config.toml
num_key_value_heads = 1
intermediate_size = 2048
norm = "rmsnorm"
norm_eps = 1e-05
init_std_up = 0.0177
doc_mask = true
MLP neurons of a small language model. Each row is named by its layer, matrix (gate and up: input weights) and neuron, and shows model dimensions 192-447. Each number is 128 + 24 x the weight over its row's rms, rounded and kept within 0 to 255. Numbers have three digits each. A neuron's up and down rows have the sign that makes its largest values positive.
After each neuron's rows, "fires on" lists the tokens most often at its 100 highest values on Wikipedia text that the model never trained on.

L3.gate751:116102147151176118158146112147167151120085138098137105109127115128080134134135157126142140142148197126158142115142095162094111157191125109114139171099139139118094132151138090149165159135168118150107152123151145129117111109116133162157098139125113192142118152148100097163081149112127145123124145064163119138110139146112105125104136116141138138147143101167102147130122138114133135095131117099151157146104121114125129126137120131100129107133129167159135179107078134183141114115108087103089110123106134121171175105145141143104114130105098122142120137097160102146119127157121108141124137113145172125088130084147153162132157125157119129104133076121123099159070152117133123142133133130136125112091134123122116132146140062136184124102115114169115105127165172109150141124151126
L3.up751:144113122143137096151140059147096121095073140132107130176149081085124122109124125106154113128099158121128141106104132160132131117106088099063163119123130151095103103123125094165162158133193205122142148136122109072107155083103115127152134177130119157129134137133116150128089154125173112099121076137135109146150146138111141148118102134122132136141123085142165124099117128119094121129098168146112136128111114145164154133092186124115126123114133127147159128137149107126148116118128095131069096098121118167144128121091127135073142118168114136149159145141127145114151124084150122147096107126140116135123119125106136134107100118108124118129116144131122114131074137120164110078114139126169125110113169123115123138129174094142126112140129133117122106128161122109188158136127144
fires on: " |", " recept", ";"

L3.gate1649:140146136155103122113161136156097112125133139125129114135141142169135106109122115161089147098173122134140138141119109123160100117120151154137156088127125157128106094120089144131099133112103141176122113120084080132137105147153119131138137082082091151121155127098111135092172137116167138161110140102118132137138130124087118108152114100107153126176130096123137159162143178143128141078176113136131107147105103121129061074168149091105153113129093088114115131149132091134090124149109162087154117119128152121128110116104060123089131102108148163116166124111135131143121178124111131123107122126138120140168133152110105144105111092176110080102097118144144097087105136126148109149063127108157109106145141150110097105103155125141105137173147125144130118148109129156126102124139117
L3.up1649:079139132154080126122117124156135139166170136173128150114165109116102126121088186138121163107141117136139119107151136161121148088086137149159148134155140164109111136146076136115094137152110139127141167139116113099168145152137148104115147123150164136124128103099086103160166139127131142128099149119147133119114147129082095136168111105125107128123174121160137097115148116178140125134137118165105145167124156143094105102115163113118143100117143105135123128154132142118150135149151125127127133129089108117150147076067126125095131139130111092121112139111103130112151135125096120149120122143135189145176132128138097108163145098136150106104111155143119124127102119160156125169066124092134113099062143115149086102140151103080150143108145137134115135104159118146130121130126123
fires on: " and", ",", " but", " most", " or"

L3.gate950:131124142145120109130078089109148132101108124166123118111100176131128123135139102137111122163158105111164138150118157166134108156116142137113155130107147109147111100190065127152121143142098142125141157124133105102123114111124106102150141144125110166112152143144146124152124074138111148139164116099120128119102143110158089136116109085122142165135108120142134168092136108128126141115145112141147167088109131129153111102179135136155133149164104125151120135124126136149120103130115124150121091172123182110105135125153139111117152124096091098110172181150175114157148132096097085141074155092136147118108115113142134088151132127134124140096162153110138104125130157127134113088161156116156102090148147116145137110135123097157110113123142088116170125171120099124128122172140101
L3.up950:103116133164136109138131140163146101144143116065077128105146068131122131147122121122127147130120156128092136159150106127119103147098107111167100161129122162129091126122180087139146133155088166148122146153103096110185107131096101132117106094134190080096121116116157120111080112154137137096171093120176124170164123150136169160165147110153151096141108109098138120140142119122107110127145124140147095126112133088183114054099137108135142118143088114130108177129104121075135135139120136160115133103107119102141144083138077114148130128150151129113099126101090153129117139138136129151095087104130144132142127116144117142137125109113121105173127115097077132152099137136146124143128115080157125107155138125091097175116143112133140106157125111115168109076148140156109091130122138
fires on: " |", " ", ";", " and"

L3.gate1301:111110139124135175156091167144130115142121163135099108125122130129133113127159117116121121120134119130129105088152133157098093141085129088101127169136135166109147112116146109114162139171102132117137133122132128092135095133182155135135113079129149108136137125122089129145196132104125130145181128128131103135127171145089112136142126113176122157150068109118091140110132143157135135107176124140163111116120153140137129100130131136123106128139123116126154129174109147161118126109154133140125127140106160150143071165090119114116134141161159143141153128099118114138094135097126131127132126147154135098123137115173141117169092087147124131104119105159141093094136140096156166165104104212171154092187112166082119137118131118103130134146134129164122103134107126148124120126100132
L3.up1301:149128148086131133114109183109198128159152122119126094131159103122086136117138138116108151133139136121143147106115125165148099109105105106125114180114099159145127096108114114123146133187132132150137140117140105106145153091104139118131129124085131145063114104103106170104154139134140107109102130141153101085157150136121122149109117133097125137147133153087108104162127123130141129112153113152122103124125115110135092116131135116116144145111139158102154082156072133125123120125125129155135165121122136135150124102109104123127137100089147140139133124105118104139097131094112112135096117125183154136138136098137167139129181154170125090147124149134125110097122143126156105160155103090145184122155131148131120171103083116130091117122096097120108153129159120156116158132133128
fires on: " and", " to", " or", ","

L3.gate783:126089138092164099160156091122112112147115144139091123123143113151129143145112136124172129118122103100169109117113128142087125142131138095125136104136112115132139137121091116094097125081062100155157122155120147135089115103134150114136152133111140155110120095155152120152090137127137161149138134161125167135115085158159142180094127106135082177145088136139098172120164125150156121131135121095097172119138134130122084145148142165105109128120144147080125172125125122110078139109113136169151113184114124111126095106117135125150107136128089141130067138108092170122080127121107111142126133127134159137115097113137152171107153112135139141099122095147154130149095129188162118101114124156121116077133121118118140126150108189132107145165112131128135156115136118088111103133110111
L3.up783:156108105092094101168121110113129107125154126111103153088139115105171141133129163137129131121123120163130178171147100109061135096112122115152140143089123150120146162144146084104127118147135155182117146167112074135108124148155137156135125141140116126153122091149092136143132145108161101168133115148130107110108134113171149105162151088166129149132119122108156134120105116103139123121150093115092133170124111104148135131150123135090179131099159157124126127140145145158144088119134149126076124144127110116171153124142153132122110104115092137161104138146131162093134129075109166106165098104097131150130135143099135133097123150122093136127131140118141126119139079141163123135106113156128107101163150131104166124174148171123163101153178077147111121134143103147127107126085094
fires on: "an", "he", "ro", "pe", "ra"

L3.gate198:131162147143143138091131135117135153134180133162124098135145099151090139164121137129163158105127170149162151124103165163124163119061128151104112131139108065125133125155129127134135122154096172106132138111153097106103140103168183134139114119114181147127161122120108167125130136130136120131114165119122102145120119110110149154123130143162134103133148159132155121174125076117184090115113137165084117151070132163137104156131162155149101109122172122098100122135136103112119134120129118131125122125151146180158097130091138137081100115156159139125139128135126088094133181072085082137097127164170095127159156148166143142136113123155140105135127167154157132124175086129134104160083128171155102114150115127113114105106100120170113100126073100130132145122100146160139173101103180
L3.up198:113126148144115148127181110186137154179132118170146103158165100125167107143102140130126105118137124135168185099146117122110147101111133143126129135124115069126097111100126095134109183188132137151120123140128097136123147172138161124146170132146157106123094087088120124124133119133151159157122116142107122101142097144122149132111155129083117158141145147134124108115106118075117164099089111127124070095137152133133068137151161098142114157139141111156159112125108122106146126168131122106146181108116120154128151143082097147101142152093114121146149124116125114101150110105089124125141102153113130116128119116151116132145085148137117085127096111164150150138096122108156135143116123134109113130152109153162146160099081185143130128148116102092119123132130097090144111102100161
fires on: " and", ",", " or", "ly"

L3.gate361:096137171117106096161179149135094120132136139110094097138180143126142133130144085160150130124121141144114112151164103125151138153149123120126132143102137130127107126074146097130100137160107131129163147162135102151119144129156127145116076128129099101115122137151121159072122124095124090090121097144145117145113150129097126135142157135113134139086074115144106113131142114159153080121068089095110111143156150157092118129122126145125182107151155122119121167110054096129152138120137129119135133148143135145143103117152137146158145061102137107124113115129143165176121096118149177128114116111163160136142109173132096126115116126174159133140141123104117163132135124105112128107143112177186124142156147109091149130165137159103123109158125138147130143143103146127122138118130111
L3.up361:156128154136133080190111121170098137139126118154095115149149130106144093132129128168103123129133161109097094138162146111157086119143131098126106156147142117094163145112123118183140148133109138123140148101103147107169150121109152112125114138117107097116147108101118135095141142141143145064124117113113069169097115105119142144122132128158143134114091153130110105150124134151124111142138056123099134110125116154114098155119113131111114123120120104123127149161131126149115164099162131140136087172112104166147067131129125124138127113083107097123129093113145160141098124111145108139097137117174134109164062135101110148109115069169141114145132137132124142131137111135140138123090131135125112159126148139101103113172112148108144131129147127124101120125113130093124106147134123
fires on: " |", " —;"

L3.gate1542:149112168192151142091120130120139118134103130149112127115150144117131134130150120112142101110139104126153142158157108128104115122090111123119141149154101182134128153162143111143089107079144121122134140121146112165137122121131132127149124099154125155160107146145082108153066148171097155139118089126126109162129147132094145123103140158071151108111154104121167192157133144145129185091098157118147138115129129097122156141138179098125150137127142106139102144191162091186127153136157099124148102122103108123118133169116182158091128106118135143127131148093102110117136127110146121110153089102151179146118123107137131159127122195141098149126144083139184153110140146120135166069116110160077154122096154171089100105095149128103140104129149145121115095099137163117114119112146168
L3.up1542:132158127143118110173160177136161184131067123148128115110114091135138153074126111102149140123131114131117122091158120096177089143102085136097129122118103142149086190119119127160136143175129179145146129171120131121132141104123183083153144084109094185140118134163119146140102116166113126157140131089142136148133125125098110101109123107081097126131120106125161148170118109152154152170121109128146113132138123139120125106121151122125151159126144131167127105152120116146123064109131157181121153079105123134101155121138177130125121114166102128160154180107186133055142129136139099105148099133141116123161100137126132169154167119128182088139137095111143136150133162118124105137142138140092132172131133147124144109150117127133155104139102133053107144139122112137137124109125149
fires on: " |", " high", "j", "–", "ind", "ack"

L3.gate325:139113125115121093137152149133105122140106168129121138155141079126150105116105154161152109142130131127090142096112148088110125146149128093125124126059100148130153137100158068134084100156145136138093152130116127079113134117139144128169145100123104099095138133118165092111108142158112134119095099164087138154112160119115131138127143142133132103107092114168119119131162137155158131123103126114115120153143134145162139094096145119106115063123131186137117156159094080093118117187155099129103123117091112091126140110099145115145101110092125096142128101127123128137118103114139132101144097133142145144130098164132130119145138121158186150123151143106144133137164148139090143132067116086134094148161134116133162131124142109123145103127130135082120153091144107099116102124181120
L3.up325:144159138180131102190140134135101160122122127167126120134144144106112105113125127143154096115101107139139153118143153101123111098151149141127136094090129129116140119125165111153136133179154111165147159118158098128186134149117125072103098100107115116160107085164141101133117164164089138098138143133130150161148106151142129111128089072180104105138136155139109133129115153131086127088121120136132157110134136124130151138108141119144122128090119143111127131107142105107120131120128124125151111167157098108096085127091135123130120135144138165089116138104138106086117126136165160114103146105136135135133125129126085111067120123103104126120086104105110150136140138113109126086127103114153143146127126100093096172112117093114102109120147164123112150130092133125157132113129073
fires on: " |", "ri", "nt"

L3.gate486:107161111137115142129107158131117102130163081077105151107128110123098123118151125161108180090085093184130115155104063122144116108091140140160151136140121128134126118128185144121126118087115104152138158144107125146164136149118122089172175113085123119113111138118101150129136138123158136131102184153150122106124139163091188148107136061145106146146120130130122078145122122123107128139139135131131083118122124151144151106131141137115133127100117124104132089149119158108138119115142124142129120123153143160185118110108115149121127121125131091104132137128134136158142141130117166118140134097122166124173135134184171131108120083126144128105096154141133121109105123135147096125119120145188132117126100098096157150115145102142070124150147094151126108170131151145119128103138144
L3.up486:137180124124098120166108133146155109129140170091149116102182156087080126088094100118135103148148091127144103080184135087176136164075169160144137118117142187094145085090113148153162104147108134152105120091126147115108088137153113111127128126108153099121063140137126140110154137143143145171141174171115107124152118074123107145122140124147159149138095116097123116142100098095125143099108119137124134115111137118119105111114126117142133120156134128127141108132106159079128163141111132118124112118159134152132149097119113117154156146155156118099109108104104140125107110127110148144120089095108124137201108076126151124143121138114095130131119154138137101154136143101164136121140151132122123106135128170115121114168174150119137103139152149139089152128140125138134115166098129
fires on: " and", ",", " &", " or"

L3.gate638:119139138131128130132132149112121110162149126151152099106135119124105153136125121111105105149098147116099122114125150116084135116061118137102174133156163144131132124124125160144152105094148174136136157141118143124146120098109097092127179112147129115125104107141125122147119115128186124159152118071098102163140136110108116115141116123103124127103178174125144086152150085137159143105148105170149110135113170120170150095151118145123136125127110141067066141114131090150092122167111085163098156125141136155105117112114196160113141143128153132083087136188117136109167156187127138134138104148115128122105142116169081112085156149161119161110126146106136122104125115141139168102145133081089093180142156160099085152138108140151101123129118124148105154126116122153113162146102117
L3.up638:109170160124107156101144095112112171134084131096115119110103149115118137097146085158145114082077135140138128148139121125154159144135099145136118155129103120114119094135113133120121151150115095108095117109170150125146147103118130100139107169099096076167156132134140136171102158136153168149100180179151110155081092170137168132163147100110107143120109148137140115112160143184135085126118125122135127145122115117144164142151121139106132142144129155117086122135080069148150144171153144100150111152113103172126122127119101121144136103135099114078116165133168129128123159119172142093115149155145148099176162098111112095128112141139097144109133157145116133133107146158144113093090120165156111155121148123131156133129070093124112152076126175155136132131107143065120133166145118
fires on: ",", "ev", " &", "m", " of", "ar"

L3.gate1395:116107115093136104126132161129138098145167149127154110112157126135133129113127142084105149115142131136109092147098176157130119136137145107083123152112168138151107168135145119164104141157170155132120098145140085155164091092121142130122147144111148133110141124151171168095152119136130122110108147087131135102130117150123110097131132145126130110145090143107161139180187144123124115144178118093109102074108150070130132118136113128141104145134163103082125155153123118116131133077087117139108111147150137120148099119151097115125130120094099128118094157133118096121160127117120114129118101128110109129114119177130133133108131124154118117122169162104146149121103139135103177129172135167132170131116106173083172085090151153154124115117134137134163121102137096148125122191109152
L3.up1395:169148159110122109139138121088164136146140110145144099114104123138117098136109067131150119106135134104119173144091133111157139141125116101096090138083102184092113097156148124140124146127147136160126104135144098110132102054138136154174131128128122111100082128139130164141133120152134112096164165110052091092153107118114107124133141130120140135136104132128092085092138141116146105118074112074123150124124137101150113130134096137155156133111113096116131115132066126123160141076078137158151116135151131116138167142136108143134121119106121117188160127096139090133112146140128135146135168113133118140122148119129110132116091111080115099129143149187118115140122146141174134103145154124166173126146069169133145125115155119124140119138157124137146139105170138138121116128144123
fires on: " to", ",", " through", " of", ";"